python train.py --d_mlp=1280 --qk_norm=false --attn_scale=0.125 --bias="none" --tie_embeddings=true --parallel_block=false --optimizer="adam_hyperball" --lr=0.00751 --beta1=0.9 --weight_decay=0.0 --lr_head=0.00819 --grad_clip=1.0 --train_tokens=751600000 --steps=5735
MLP neurons of a small language model. Each row is named by its layer, matrix (down: output weights) and neuron, and shows model dimensions 128-191. Each number is 200 + 30 x the weight over its row's rms, rounded and kept within 0 to 999.
Before each neuron's rows, "fires before" lists the tokens most often just after its 100 highest values on Wikipedia text that the model never trained on.

fires before: "\n", " of", "===", "==", ",", ":"
L3.down514,196,213,182,190,194,192,179,186,220,144,155,233,207,227,190,240,192,175,111,240,206,159,231,189,212,216,197,206,188,184,195,194,229,203,222,199,235,227,246,201,193,235,177,210,171,238,209,205,279,275,238,186,185,163,174,141,207,191,215,217,173,186,216,238

fires before: "–", ":", ")", " |", "s", ","
L2.down978,209,175,237,214,165,194,167,140,213,181,215,225,188,189,179,204,200,192,192,185,191,166,224,218,184,182,209,197,200,157,186,193,228,213,173,226,169,187,222,199,186,197,239,225,201,149,170,241,245,243,213,200,200,195,183,147,154,184,219,193,185,190,153,151

fires before: ";", " |", " for", "\n"
L2.down78,182,195,187,166,198,215,202,194,149,212,212,255,219,208,230,191,261,162,157,171,250,212,226,268,201,204,193,234,191,205,182,195,218,180,211,213,173,180,169,234,203,225,235,178,236,184,189,224,241,242,195,208,220,216,236,217,225,180,177,263,177,136,179,199

fires before: ",", ".", " the", " and"
L3.down858,226,229,237,195,181,253,219,206,230,163,249,213,219,243,201,176,235,223,257,230,247,246,204,245,186,194,163,226,158,193,205,214,206,223,210,201,219,206,174,236,198,196,190,133,179,219,164,240,249,200,181,174,214,163,155,202,218,224,213,196,210,206,191,214

fires before: "\n", "\"", " ("
L3.down506,207,263,222,196,205,168,184,210,190,166,180,199,238,209,225,197,172,212,262,247,192,198,140,163,267,185,128,190,207,145,133,214,271,219,211,218,224,196,278,204,194,211,208,201,174,217,197,234,239,210,183,140,160,166,240,200,182,189,192,213,161,164,193,226

fires before: " |", "\n", ".", "("
L3.down302,190,187,179,201,188,164,247,144,179,187,219,209,159,202,200,117,202,197,215,218,218,258,214,217,216,186,176,179,212,166,211,210,176,202,118,218,221,182,170,158,212,204,217,199,270,150,232,228,216,225,133,197,167,213,192,227,195,179,210,213,222,159,168,204

fires before: "\n", " ", " 2"
L2.down1101,228,203,200,208,190,215,225,256,209,148,181,153,207,227,221,193,197,230,218,225,242,201,195,216,163,173,214,189,176,231,206,198,202,210,220,189,172,239,205,232,230,174,184,180,174,228,179,166,191,252,192,161,182,209,259,151,165,298,196,149,195,198,199,199

fires before: "\n", " |", ",", " (", "|"
L3.down515,231,191,210,216,202,174,259,179,187,159,198,250,195,223,240,255,196,203,207,140,224,232,232,144,234,202,149,241,168,195,199,164,230,169,204,220,214,186,205,202,157,204,161,209,165,213,229,217,241,264,221,210,209,232,221,157,214,196,161,230,129,207,217,181

fires before: " |", " ("
L3.down562,185,188,215,191,218,192,176,188,168,205,136,198,207,229,182,193,137,222,203,173,225,184,219,228,193,241,205,181,184,257,162,188,166,110,242,203,250,175,163,219,158,185,219,249,181,222,191,203,232,199,192,180,188,160,143,188,260,162,164,231,187,191,227,211

fires before: "==", " ==", " and"
L3.down413,184,252,168,200,180,208,236,161,175,163,139,182,185,143,137,216,189,236,221,266,251,156,202,211,202,181,205,162,237,167,198,249,218,232,156,187,189,188,170,183,199,226,219,241,204,170,229,244,214,193,159,203,203,205,230,229,199,202,193,223,254,220,200,175

fires before: " |", ")", "%"
L3.down1074,179,185,248,128,177,192,192,174,227,207,225,149,214,169,190,239,194,160,174,204,161,138,217,182,197,187,178,199,160,213,190,205,214,168,156,173,214,180,221,158,237,161,183,247,164,220,184,199,232,208,199,207,144,201,189,170,218,176,145,200,237,229,212,215

fires before: "-", "\n"
L2.down387,209,203,205,209,225,174,195,175,256,163,204,195,192,158,222,168,139,175,196,179,253,195,168,215,222,198,173,188,208,143,219,202,178,170,194,206,216,197,216,205,216,241,205,225,187,148,226,247,286,160,161,157,240,175,237,254,201,190,225,222,177,210,212,211

fires before: " |", ")", "\n", " ("
L2.down931,273,197,237,202,160,138,162,207,176,223,138,156,211,185,194,195,271,213,185,187,195,208,163,240,173,169,197,214,153,179,182,247,254,162,201,210,192,200,243,221,216,199,243,237,204,173,198,217,197,209,160,206,161,180,193,227,159,241,187,207,204,228,219,257

fires before: "_", "s", "2", "F", "1", "C"
L2.down596,145,230,182,240,202,207,258,234,119,207,212,235,182,172,159,181,220,238,190,223,175,194,219,179,176,233,206,220,202,220,184,190,239,237,166,231,138,228,185,181,252,188,222,189,172,202,228,166,208,218,226,169,249,278,202,182,187,147,215,213,199,154,197,221

fires before: " |", "."
L3.down968,183,186,165,203,230,202,202,182,220,242,129,226,204,163,175,175,211,204,197,129,253,180,171,222,215,211,231,159,221,252,172,209,230,191,200,164,212,188,173,130,199,209,225,189,176,256,203,207,153,227,216,287,180,173,198,219,184,213,257,261,137,188,162,202

fires before: "–", " |", "'", ",", ".", "',"
L2.down943,209,223,224,253,185,247,198,212,239,165,254,245,228,254,211,173,279,206,169,157,177,232,206,193,153,215,180,165,185,214,232,180,197,191,184,185,229,218,187,224,207,203,232,184,231,200,189,198,211,199,240,243,136,197,183,240,190,200,204,222,207,213,206,242

fires before: ":", "\n", " |"
L3.down318,245,150,181,243,245,183,133,163,228,216,207,219,214,190,181,214,199,169,190,194,207,225,135,200,176,202,211,163,197,198,201,161,194,182,201,217,234,158,240,210,186,203,244,202,152,191,275,228,281,241,199,223,192,180,187,270,147,201,200,198,267,177,209,187

fires before: " |", " to", ".", " in", ":"
L3.down496,170,181,182,244,191,241,178,188,201,209,262,204,181,212,157,202,217,213,211,215,223,161,139,218,184,228,224,197,160,246,188,160,214,187,253,180,194,156,237,231,173,154,183,195,216,162,248,243,195,172,197,194,188,213,176,169,178,189,211,177,165,158,236,204

fires before: "==", " ==", "===", " ===", " and", "."
L3.down101,198,195,137,192,186,161,201,185,188,208,213,182,188,186,168,218,205,230,201,199,188,192,211,198,244,200,192,246,254,189,252,208,254,252,177,217,152,189,237,160,192,196,203,248,172,198,209,205,198,192,183,189,232,240,205,201,157,217,181,177,233,140,213,223

fires before: "==", " ==", "\n", " and", ":"
L3.down443,248,276,226,183,135,186,205,227,276,246,194,186,192,197,198,212,246,196,224,218,169,215,217,191,227,189,190,212,267,188,204,237,236,176,222,211,174,197,209,246,184,198,249,186,241,195,216,194,190,180,202,226,227,210,257,250,173,238,212,199,207,179,215,180

fires before: " |", " –", "(", "\n", " hold"
L2.down194,168,187,189,170,162,190,166,188,228,177,151,196,213,144,235,199,219,253,212,197,223,211,229,132,189,222,214,129,237,199,206,196,211,254,205,229,218,224,196,211,194,169,189,188,147,161,109,257,229,263,178,176,183,221,164,174,215,200,203,248,181,228,222,190

fires before: "\n", " Notes", ".", "==", " Album", " Ref"
L3.down349,211,249,204,233,208,208,155,203,171,246,193,158,230,183,224,225,203,196,208,247,197,199,251,181,157,198,153,233,247,146,221,205,237,212,226,176,217,209,205,254,205,224,145,183,246,197,201,161,168,192,213,168,218,271,200,193,224,183,181,174,211,175,201,179

fires before: ".", ",", ")", " (", " |"
L3.down1011,202,241,187,174,183,212,215,205,233,166,223,196,210,223,218,174,228,224,240,195,203,206,193,166,213,195,165,181,171,189,189,177,223,210,166,229,200,213,237,179,181,150,181,152,195,246,123,286,212,207,172,174,216,184,166,239,250,178,195,183,190,144,181,209

fires before: " |", " 0", ",", ";", "."
L2.down822,183,157,205,174,172,233,212,223,171,199,235,236,178,220,170,208,146,181,196,276,233,234,198,186,232,197,237,208,156,221,187,196,172,229,225,195,219,210,204,198,224,212,182,244,235,253,222,183,235,176,172,201,191,229,177,227,205,158,236,183,238,190,239,144

fires before: "\n", " "
L3.down1184,207,285,180,255,160,183,207,220,174,211,220,232,231,214,197,262,217,198,232,199,168,200,154,217,196,220,215,224,170,207,190,175,206,177,212,200,206,188,186,201,185,247,190,225,174,201,225,213,203,191,235,140,209,226,172,230,239,208,241,167,177,195,213,194

fires before: "==", ":", "\n", "===", " ==", "–"
L3.down109,220,262,173,203,214,278,171,205,232,209,197,200,232,230,161,257,223,186,217,197,217,209,193,207,150,210,227,181,183,177,199,190,210,183,169,214,239,156,195,205,195,214,248,190,213,226,197,224,202,232,234,276,165,194,177,201,124,207,247,158,258,175,180,194

fires before: " |", "\n", " of"
L3.down867,243,233,145,203,182,178,146,139,235,199,226,188,159,183,203,194,219,207,166,214,218,162,147,195,208,210,181,236,200,226,172,218,184,223,213,162,193,201,220,220,203,210,176,163,202,203,214,278,195,231,199,158,170,172,189,251,198,179,254,157,246,235,222,210

fires before: " |", " to", " were", " from", " had", " of"
L2.down71,210,184,198,174,215,186,187,153,247,232,204,271,203,203,205,221,209,266,188,209,155,190,217,189,142,220,195,180,206,228,223,208,149,167,202,211,160,206,182,218,186,196,221,178,258,238,218,180,221,150,229,181,182,211,248,161,256,133,177,223,168,180,172,225

fires before: ".", ",", " and", " (", ";"
L3.down228,206,256,174,160,186,209,207,187,257,226,184,172,202,228,180,227,232,216,264,247,214,226,188,223,190,208,166,178,162,226,185,208,230,173,227,229,223,211,188,188,189,214,162,142,206,234,175,242,233,238,168,179,148,157,251,184,238,178,218,202,190,207,194,160

fires before: "\n", " is", " a", " was", "The", " an"
L2.down115,211,207,225,249,170,231,242,195,230,223,220,181,196,205,238,228,177,183,191,207,222,209,201,244,232,232,203,215,178,201,204,171,205,174,177,212,195,213,196,115,171,180,190,165,191,187,195,140,168,224,165,213,262,180,218,174,201,199,226,235,221,190,212,144

fires before: " |", "\n"
L3.down134,190,184,152,200,253,165,205,225,188,217,152,255,142,213,173,205,229,197,143,207,186,254,202,238,187,184,183,161,177,260,180,209,206,174,200,219,227,213,192,188,200,202,295,137,202,219,216,178,215,187,237,156,226,251,223,215,228,184,199,198,176,217,166,203

fires before: " |", ":"
L3.down399,165,198,222,206,145,182,131,217,194,159,162,197,165,210,143,192,190,212,220,180,191,239,159,204,162,196,207,195,173,166,188,159,256,148,230,168,215,190,195,149,138,199,199,179,207,197,239,213,180,207,192,217,209,183,201,200,178,240,188,181,190,228,182,177

fires before: ",", ".", " in", " City", " and", " of"
L3.down533,167,282,208,188,197,171,239,231,157,187,197,235,175,221,206,205,173,179,264,216,164,139,152,190,236,228,212,198,231,236,192,199,185,181,176,210,196,224,185,223,259,202,241,231,224,201,219,192,171,176,163,183,208,205,216,182,180,191,211,233,151,214,161,214

fires before: "-", "\n", "|", "=", "Career"
L2.down1259,209,184,213,279,185,185,190,242,175,177,204,191,156,222,229,186,181,221,134,156,233,182,215,208,212,216,236,171,205,155,243,242,225,178,206,199,223,211,189,221,211,268,213,216,184,214,224,182,246,237,152,180,268,261,182,190,222,157,252,238,218,201,235,224

fires before: ")", ".", " (−", " (", " |"
L3.down796,208,175,231,232,196,202,162,233,89,246,173,236,195,232,221,181,178,142,200,217,237,208,230,261,220,205,216,238,209,221,183,211,165,162,215,183,237,157,250,214,172,190,260,164,183,179,216,181,197,189,175,196,232,242,241,177,177,184,226,121,201,196,190,167

fires before: "|", "-", "\n"
L2.down148,190,223,191,209,195,207,210,202,205,157,201,187,193,220,180,148,178,190,179,205,237,181,236,197,188,236,197,194,137,208,205,246,192,215,150,201,194,156,149,200,247,160,236,172,277,237,185,205,206,241,180,257,173,167,234,196,203,231,258,263,254,203,159,222

fires before: " |", ";", "%", ","
L3.down1189,224,211,251,169,231,198,205,202,201,184,191,179,220,174,196,208,182,138,145,145,174,209,225,212,186,213,181,201,194,209,205,164,156,190,189,215,185,172,225,173,209,264,123,195,198,181,215,192,216,198,242,202,214,230,168,209,199,240,185,263,209,161,224,198

fires before: ".", " x"
L3.down367,183,168,223,164,185,156,184,182,187,189,153,211,262,194,223,237,165,222,254,238,214,217,201,186,159,218,172,138,184,217,163,149,207,169,220,179,153,151,221,230,214,203,229,187,207,192,190,199,199,253,230,277,196,230,208,192,237,188,208,180,176,202,198,175

fires before: ",", ".", ";", "\n", " ("
L3.down1051,241,255,234,215,121,206,206,253,188,235,223,232,210,197,209,222,206,188,222,189,205,182,185,223,207,205,159,241,190,222,198,211,187,181,226,201,253,201,221,194,215,188,201,192,161,196,209,256,257,235,219,207,188,207,153,135,216,244,236,195,165,199,247,190

fires before: "\n", "The"
L3.down491,156,204,169,205,228,190,201,221,204,203,214,144,250,177,196,193,174,227,169,192,228,140,198,199,210,226,189,149,160,249,224,264,239,177,167,207,259,218,215,213,181,154,203,215,234,204,172,200,181,199,190,191,201,214,215,233,208,247,142,202,272,175,203,168

fires before: ".", " of", ",", " in", "'s", " was"
L3.down110,244,254,131,213,180,190,195,187,213,213,215,231,205,214,222,222,196,233,196,183,207,192,163,229,205,208,171,190,160,182,241,166,230,196,216,263,243,242,234,170,201,211,184,188,213,186,137,222,251,166,186,175,199,224,159,226,211,183,194,191,189,159,213,236

fires before: "|", "===", " Republican", "==", "=", " "
L2.down6,195,153,214,159,193,207,234,209,147,224,157,218,132,212,228,187,211,199,160,252,138,148,165,220,191,223,186,208,179,246,221,216,220,232,179,192,224,224,176,196,232,235,185,214,233,218,196,174,187,198,175,223,196,206,222,222,216,233,118,288,201,193,133,219

fires before: " of", ",", ".", " in", " the", " II"
L3.down692,194,283,198,178,182,223,219,204,180,167,171,201,205,167,229,170,188,191,220,197,190,216,174,173,166,197,171,225,160,211,235,209,138,263,166,203,182,214,262,198,213,184,164,152,193,186,161,199,207,214,193,178,164,195,240,184,219,193,220,204,204,227,237,209

fires before: "==", " ==", " and", "==="
L3.down824,251,167,205,211,212,193,196,172,235,174,199,176,204,215,235,221,246,176,234,181,219,133,188,168,153,158,173,237,179,163,160,149,197,186,220,214,201,189,188,234,210,215,144,164,206,187,153,219,188,212,151,184,203,201,182,186,207,209,215,244,157,215,247,155

fires before: "\n", " a", " an"
L2.down1199,240,172,149,211,262,206,226,251,181,223,177,162,227,214,156,172,226,166,179,188,269,229,203,237,183,210,179,205,242,210,203,168,165,149,210,204,221,205,221,132,179,146,226,201,189,223,192,172,178,231,168,225,265,225,202,172,256,230,195,212,212,183,181,157

fires before: " of", " to", "'s", " and", " for", ","
L3.down820,188,208,188,184,205,222,214,176,166,218,175,263,139,204,187,220,145,196,193,180,210,145,185,167,188,212,170,214,262,191,246,246,155,171,194,180,222,156,180,247,230,199,190,173,236,191,193,246,182,225,189,221,176,152,174,182,191,217,193,199,176,220,173,173

fires before: "\n", " "
L2.down34,223,315,192,235,163,182,184,225,176,242,204,189,224,228,187,258,184,216,231,214,200,181,210,176,200,207,206,215,176,205,173,185,189,194,185,191,225,186,205,138,207,239,217,194,222,160,251,176,181,215,240,155,239,204,204,197,206,201,163,153,192,223,272,219

fires before: ":", " of", " |"
L3.down1073,177,152,228,231,202,177,212,221,201,230,208,244,228,186,172,196,236,210,221,182,184,216,192,204,181,234,236,208,203,176,208,183,230,190,148,236,220,183,223,231,189,209,192,182,156,200,193,193,177,221,174,214,203,218,263,221,195,182,233,189,179,174,239,183

fires before: "-", " as", "\n", "|"
L3.down1136,183,256,196,207,202,208,241,212,281,211,223,250,178,240,210,213,232,168,226,217,228,189,200,199,209,192,203,151,189,202,227,134,218,212,177,206,207,213,157,208,161,218,246,238,235,207,211,184,216,216,176,205,170,135,215,255,170,149,173,149,249,249,197,216

fires before: " |", ")"
L3.down701,174,182,236,163,179,137,177,185,167,197,179,188,180,226,212,224,217,196,229,243,210,217,141,218,223,172,252,165,193,186,228,218,168,189,146,254,211,194,243,161,152,220,208,189,187,171,153,229,198,187,155,235,211,171,190,202,179,216,199,203,200,273,190,193

fires before: " to", " in", ".", " by", " with", " on"
L3.down303,217,179,187,243,168,144,206,208,160,199,195,225,208,231,225,169,152,204,230,223,196,257,173,186,184,208,227,236,215,187,175,195,208,232,211,220,239,206,159,191,199,208,214,192,180,215,186,178,203,206,237,173,185,193,205,217,175,213,161,233,206,169,241,126

fires before: "|", "\n", "-"
L2.down51,263,226,209,191,243,204,228,208,171,146,174,178,153,213,219,234,202,146,144,191,184,178,243,199,224,189,212,169,198,172,190,167,152,209,196,203,202,194,196,189,215,196,224,238,129,158,228,200,235,208,181,218,218,216,143,194,204,244,235,242,223,200,196,148

fires before: " to", " from", " |"
L2.down178,184,177,226,192,217,179,188,226,186,166,160,179,236,215,187,159,105,163,165,210,169,232,199,243,226,213,180,185,241,256,220,172,243,177,175,230,214,194,179,213,158,161,185,175,174,207,161,237,198,194,189,214,231,180,163,192,152,231,223,220,183,148,123,212

fires before: "\n", "|", "|---|---|---|---|---|", "|---|---|---|", "|---|---|"
L3.down464,196,271,162,183,211,190,200,207,226,181,185,244,170,223,212,209,178,169,174,161,201,187,232,242,183,243,160,174,217,158,190,160,195,191,149,229,209,180,193,168,176,259,192,223,121,131,210,247,226,230,180,188,220,166,180,247,191,171,228,221,195,220,187,189

fires before: " |", "–", ";", "."
L2.down47,184,220,198,132,227,183,164,199,209,178,233,194,212,155,152,191,250,184,222,162,227,167,243,177,177,198,227,216,197,236,194,241,198,214,190,204,206,198,231,185,203,107,223,216,183,273,192,221,162,167,166,165,187,203,185,195,200,194,210,173,200,242,272,194

fires before: " |", " medal"
L2.down356,223,157,212,165,159,218,245,201,225,224,213,170,250,180,190,204,190,239,196,187,258,157,165,180,222,193,191,177,216,241,177,187,199,201,228,217,169,166,173,247,211,238,207,213,168,178,165,140,231,222,199,190,151,225,187,231,224,179,183,209,201,184,206,179

fires before: "–", ":", " |", ")", " season"
L3.down759,220,235,200,166,157,232,218,236,249,152,195,193,223,214,206,189,156,141,229,175,189,164,173,173,246,209,195,155,208,174,183,228,203,254,207,188,244,207,191,184,230,197,256,167,165,193,218,239,210,204,174,225,173,207,184,228,196,187,207,226,168,271,195,219

fires before: " |", " (", " and", " –", " to", " on"
L3.down754,269,220,144,204,246,195,170,196,223,185,192,213,209,212,189,182,127,200,210,186,188,167,207,253,180,207,174,176,190,210,148,175,198,213,240,228,187,217,206,211,199,255,241,184,171,160,196,242,227,251,180,199,184,181,205,203,211,213,172,226,170,196,171,245

fires before: "\n"
L3.down694,196,308,210,211,143,144,176,170,238,203,197,211,201,194,196,241,173,170,204,183,160,213,200,228,220,229,207,170,177,174,165,159,177,182,181,176,223,181,215,148,227,258,178,212,192,132,181,243,224,248,202,176,182,227,216,181,160,217,203,197,221,171,220,154

fires before: ".", ":", "–", " |", " March"
L3.down444,224,200,248,206,212,165,102,241,136,224,190,155,210,148,202,270,204,180,251,196,260,250,188,187,229,202,226,184,237,182,184,252,231,207,187,187,212,212,205,193,191,177,180,195,202,252,174,154,221,197,225,195,218,186,198,177,244,187,124,184,266,179,212,226

fires before: " |", ","
L3.down497,187,227,170,160,192,229,190,240,200,231,176,170,183,169,150,206,188,178,187,221,200,197,167,216,155,227,258,172,177,246,162,225,212,133,150,216,148,194,165,155,212,174,239,219,239,211,193,230,178,132,198,241,210,156,147,208,232,212,239,223,233,170,187,196

fires before: " |", ".", "–", " ("
L2.down915,229,208,178,259,177,171,137,168,222,187,190,215,246,189,189,194,210,170,243,172,119,176,167,180,182,183,204,251,232,260,208,163,218,169,265,208,222,225,221,233,170,248,200,222,222,216,185,270,218,208,177,173,180,130,219,203,202,202,217,190,176,201,190,204

fires before: " |", "1"
L2.down1009,156,173,189,178,240,244,198,193,186,178,180,254,197,204,190,188,190,201,147,161,198,203,202,152,174,190,218,205,224,249,180,153,238,220,154,234,140,200,152,180,227,161,132,224,132,252,204,203,195,196,199,208,189,245,197,226,186,185,167,196,262,205,167,243

fires before: ",", " and", " or"
L3.down429,149,169,193,174,207,202,227,205,188,200,210,247,185,205,199,185,231,123,152,205,185,208,197,215,166,206,249,175,235,241,229,247,170,193,187,206,171,199,214,191,204,206,195,229,220,121,217,181,200,182,203,226,168,242,147,188,165,214,156,169,172,194,205,230

fires before: ";", " |", ".", " 0", "\n"
L2.down280,216,238,194,220,198,238,213,216,162,149,217,204,187,176,193,235,204,242,189,186,158,181,170,196,229,214,206,217,217,162,164,141,150,171,186,167,186,218,197,152,171,244,229,230,168,206,232,194,224,185,176,201,213,230,186,219,190,181,238,201,203,225,201,191

fires before: "===", "==", "|", "=", "-", "\n"
L3.down1233,143,140,199,171,212,253,228,175,144,200,204,140,222,233,229,181,259,169,189,203,168,235,153,178,149,224,199,197,137,209,231,221,229,208,229,175,256,202,187,244,216,211,184,200,228,230,167,183,157,166,186,200,234,224,229,207,217,219,132,188,185,174,192,219

fires before: " |", ")", " /", " 0", " 94"
L2.down373,165,202,161,276,191,212,213,217,186,267,255,184,194,140,187,182,266,200,219,140,147,240,192,191,232,196,175,219,205,210,243,160,218,212,160,220,191,207,186,201,185,242,286,247,236,216,196,182,180,241,145,150,208,161,235,181,189,201,151,246,228,180,201,152

fires before: " |", ":", "\n", ";", " ("
L3.down424,197,207,251,198,237,157,140,153,234,223,190,189,192,210,207,247,169,147,176,111,232,257,193,195,208,212,208,229,251,193,181,164,211,210,165,174,214,231,219,119,183,230,174,184,179,211,233,209,206,216,197,222,215,202,240,205,199,138,206,197,196,198,209,214

fires before: "|", "\n", "|---|---|---|---|---|"
L2.down284,153,236,212,176,205,155,215,226,231,107,171,192,182,229,198,188,185,156,165,207,248,217,232,249,242,202,185,189,211,232,147,144,169,161,187,235,207,199,202,177,173,190,218,183,145,159,210,210,252,267,198,156,244,136,178,177,196,166,198,179,161,124,188,170

fires before: " |", " place", "\n", " –", ")"
L2.down4,193,231,199,225,218,196,194,181,136,218,207,191,151,185,237,146,222,203,197,225,204,225,194,161,216,208,172,164,250,178,194,190,151,209,244,175,193,215,225,210,189,222,193,192,217,168,183,222,171,217,165,180,229,197,258,235,207,231,256,197,135,229,178,160

fires before: " |", "|", "|---|---|---|---|---|", "incumbent", " positions", "Billboard"
L3.down1108,186,163,202,149,244,212,242,223,162,238,194,158,204,167,197,210,106,217,159,199,172,217,206,181,237,197,153,198,219,205,204,219,215,205,138,218,176,212,176,150,234,163,189,206,215,229,287,209,202,182,186,270,223,193,183,182,188,193,170,154,216,187,248,192

fires before: " |", ":", "\n"
L2.down659,184,176,209,165,178,164,193,210,214,197,219,238,193,198,180,160,222,228,235,183,193,176,170,189,188,227,112,182,235,209,203,199,193,199,171,195,225,164,169,206,242,233,156,210,191,212,139,203,244,152,210,230,200,220,225,194,218,229,223,184,179,186,200,227

fires before: "\n", "==", ":"
L3.down930,200,171,254,79,223,226,244,251,197,189,194,164,267,220,227,154,212,262,206,217,176,200,227,163,251,180,224,161,175,213,246,239,212,174,203,183,161,183,253,191,185,215,230,245,191,208,192,200,185,181,158,165,172,179,247,205,140,168,214,197,186,138,217,189

fires before: ";", " |"
L3.down1126,214,195,189,164,170,195,179,233,172,218,187,196,191,238,211,220,231,179,172,248,183,152,227,154,185,191,246,216,264,208,191,256,197,195,192,172,191,208,214,187,229,233,178,258,187,170,245,151,115,216,245,195,233,255,238,181,218,166,260,191,206,150,198,225

fires before: ".", " |"
L3.down548,231,193,144,244,183,242,172,205,200,210,129,188,218,203,220,154,161,194,221,198,198,206,201,192,180,202,167,165,203,175,223,222,193,251,211,190,127,188,192,180,183,174,126,184,170,217,186,202,187,206,220,248,137,199,239,168,178,189,253,237,224,190,224,109

fires before: "|", "\n", "|---|---|---|---|---|---|---|---|", "|---|---|---|---|---|"
L2.down1222,223,230,198,164,205,193,206,250,177,233,217,154,212,167,201,217,253,217,186,148,187,191,179,202,192,221,176,190,206,204,205,189,156,164,201,193,186,165,184,241,216,235,193,216,180,192,227,170,239,195,194,208,198,264,246,256,227,222,220,232,224,164,236,200

fires before: ")", ".", " |", "–", " (", ":"
L2.down188,228,217,238,179,257,220,202,155,132,156,195,201,175,225,221,221,229,159,206,186,173,183,188,250,206,189,159,200,204,236,161,175,227,271,175,188,210,177,218,149,207,228,204,212,188,210,203,208,213,234,230,215,207,280,139,205,163,208,214,191,157,199,178,245

fires before: " |", ":", " of", "-", " votes"
L2.down1054,199,174,209,214,213,164,208,212,163,192,235,219,159,216,212,242,195,184,166,190,219,205,221,203,203,199,171,173,198,136,204,210,174,260,194,231,221,178,200,234,192,182,200,205,117,213,205,253,228,270,147,221,192,177,180,214,243,178,246,247,220,188,204,194

fires before: " by", " in", " to", ".", " at", " on"
L3.down1251,223,208,203,161,205,263,229,223,185,222,206,153,146,218,160,191,199,226,159,196,188,147,200,204,155,194,238,247,236,264,213,208,195,169,241,198,185,194,192,214,209,230,176,205,224,174,202,195,172,208,204,225,162,184,227,194,180,193,196,224,166,202,159,206

fires before: "\n", ":", "==", ".", " |", " =="
L3.down984,186,224,198,193,189,185,194,233,188,233,194,151,200,188,269,179,180,216,200,175,239,214,211,217,167,194,144,221,219,166,207,178,210,154,194,199,226,188,161,247,153,242,179,170,198,194,183,195,214,187,189,224,223,135,164,218,229,155,230,239,228,164,238,245